From a checkpoint of a small transformer trained on Wikipedia.
Size: vocabulary 817, 11M parameters.
Training: a variant of Adam for these matrices, 12824 steps.
MLP neurons of a small language model. Each row is named by its layer, matrix (down: output weights) and neuron, and shows model dimensions 0-95. Each number is 128 + 24 x the weight over its row's rms, rounded and kept within 0 to 255.
After each neuron's rows, "fires before" lists the tokens most often just after its 100 highest values on Wikipedia text that the model never trained on.

L3.down1306 [ 98 130  82 132 109 117 160 161 117 151 132  94 170 153  98 133 122  48 142 177 114 104 104 129 113 114 128 121 108 100 122 138 103 160 114 107 152 135  98 121 140 123 120 117 108  92 150 143 180  81  98 132 131 105 115 138 102 128 184 129 136 135 127 120 110 137 133 142 147 116 154 107 138  80 109 124 123 133 156 110 195 164 121 112 123 118 157 135 175 142 118 140 172 116 146 186]
fires before: "v", "m", "c", "ast", "ar"

L2.down88 [112 152 100  74 108 137 124  98 160 140 116 109 132 106 149 113 120 136 145  86 121 139 160 178 101 119 116 141 140 138 153 161 144 136 157 141 100 141 107 147 125  90 129 117 142 144 112 142 151  89 123 126 140 135 124 154 123 107 132 130 109 132 108 141 146  99 137 116  95  97 126 177 164  90 140 154 102 151 118 154 116 155 115 127 154  82 105  88 107 141 131 114 112 195 102 123]
fires before: "-", "The", "===", "A", "T", "S"

L4.down334 [125 121 104 127  94 117 105 108 118 149 112  92 136 118 166 131 130 144 134 138 108 115 107 113 145 147 124 148 194 138 125 101 140  99 167 119 130 103 126  87 146 125  98 118 130 136  90 150 179  85 122 128 136 117 113 114  70 134  97 135 138 146 123 136  95 148 134 132 173 145  92  94 118 131 157 120 150 108 126 142 114 120 147 122  85  93 152 123 125  87 150 134 140  85  94 152]
fires before: " ", " the", " D", " \"", " A"

L4.down1530 [132 124 153  94 161 108 149 154  86  93 126 130 138 165 182 121 100 102 149 113 156 117 134 103 133 109  89 109 115 135 121 142 146 134 113 107 121 124  84 134 123 128 160 133 106 157 135 129 131 165  94 122 147 105 137 116 126 107 102 140 133  82 153 122 125 145  95 117 115 154 122 132 152 115 137 157 166 140 101  95 162  77 113  97 128 142 127 117 137 126 106 146 168 140 136 109]
fires before: "ing", "id", "e", "in", "ide"

L3.down619 [125 153 107 111 140 134 134  94 117 142 113  82 134 120 139 127 119 150  99 143 126 163 122 134 166 153  88  97 126 135  99 114 162 154 162 140 115 124 155 109  81  97 113 117 113 116  92 144 160 100 128 102 104 100 114  87 140 134  93 113 144 170 151 105 126 125  99 126 164 103 165 144 139  90 112 101 127 141 130 128 137 100 141 108 123  85 163 158 112 165 136 154 169 127  74 127]
fires before: " ", " |"

L3.down378 [158 142 121 136 101 145 152 118 120 135 127  74 146 134 147 126 147  98 110 141 111 129 128 122 133 114  90 120 182 143  99 117 126 156 161 148  80 163 116 130 126 119 126 109 105  79  86 147 128 145 141 138 132  82 110 133 152 175 132 101 138 133  87 153 165 116 135 104 192 167 123 164 139 108 110 131  81 131 130 132 126 143 126 103  86 136 116 120 160 155 173  88 137 147 118 146]
fires before: " ", " |", "\n", "ic", " S", "e"

L3.down1205 [148 154 134 103 159 156 129 130 118 132 117  91 159 103 131 137 158  24 119 134 121 130  91 120 167 117 152 131 152 135 137 107 104 123 157 140 115 150 124 139 139  99 121 143 127 101 158 123 135 103 105  84 136 123 153 115 146 116 159 152 106  96 168 131 143 143 152 119 121 122 119 176 153 115 107 119 112 114 149 169 134 161 102 134 114 131  97 145 114 121 137 143 150 102 120 134]
fires before: " ", " |", "\n", ",", "er", "o"

L2.down194 [131 152 138  89 111 102 132 106 142 140 132 113 101 135 122 178 102 101 155 138 148 169 176 163  93 118  96 106 131 147 149 128 122 140  96 126 119 139 114 157 136 147 147  86 138 127 139 145 146 120 148 106 148 188 117 148 133  40 115 147 143 134 129 110 124 132 107 114 134 133 136 167 112 129 149 135  94 110 106 117 141 113 112 130 131 130  93 124 185  87 131 114 135 150 107 130]
fires before: "\n", "\n\n", "The", "-", "==="

L3.down299 [154 101 108  98 135  71 125 105  87 140 114 154  89 135 130 135 144  79  94 153  90 156 127 157 112 121 133 143 134 121 129 113 143 159 141 121 114 151 127  81 149 120  96 116 143 123 138 111 149  95  98  78 113 121 108  94 148 131 111 127 130  77 118 156 141 182 113  99 103  89 160 159 167 116  62 146 119 116 121 171 129 150 108 115 150 163 125 147 131 178 133 138 138 115 109 142]
fires before: " ", "her", "ame", "o", "um"

L3.down939 [132 114 106 144 133 141 137 129 111 152 135 143 164  85 129 100 136  87 152 128 116 121 122  99 126  97 124 120 151 120 146 132  72 118 132  96 122 129 118 120 127 125  60 123 148  63 135 133 155  98  91 144 125 121  93 101 147  80 174 123 163 149 136 137  67 163 121  86 110 120 120 129 157 143 163 137 124 100 130 128 163 107 133  80 132  96  94 112 119  85  97 128 131 133 134 128]
fires before: "m", "ct", "am", "n", "l", "v"

L4.down843 [104 138 144 102 164 162 108 141 179 112 137  99 138 123  96 186 123 132 133  91 177 146 150 102 127 128 109 135 112 140 106 148 103 104 115 126 112 114  65 138 101 125 102 133 109 105 134 138 142 137 156  87 128 127 170 100 169 127  92 161 144 147 136 126 122 136 135 133 108 131 181 122 144 132 135 139  73 125 130 134 144 131 131 138 165 135 127 102 173  85 183  82 115 126 136  92]
fires before: "==", "The", "|", "===", "In"

L3.down1344 [132 127  95 152 113 123 123 108 103 168 145  90 131 116 163 158 120 218 121 111 118 145 155 148 151 118 125 151 164 133  90 139 152 148 120 149 154 124 118 154 156 132 105  56 106 144 111 178 107 149 123 122 124 107 137 123 129 132  77 138 149 171 158 126 137 142 103 115  95 135 158 103 155 132 136 138 133 107 136 122 106  92  92 113 124 106 106 151 137 162 118 138 119 128 130 134]
fires before: " ", " F", " M", " J", " \"", " T"

L3.down567 [114 123 127  98 143 111 107 141 163 158 140 110 120 134 142 201 112 173 137  77 162 149 127 162 130 122 124 120 138 115 152 143 121 124 157 133 118 139 120 152 160  89 125 127 147 130 135 149 204 127 151 112 179 162  95 153 127  99 113 165 115 157 150  99 147 155 135 123 145 155 156 166 115 132 111 127 111 113  93 110 128 142  96 147 141 115  96 102 127 133 155 124  79 150 131 136]
fires before: "The", "-", "===", "S", "A", "|"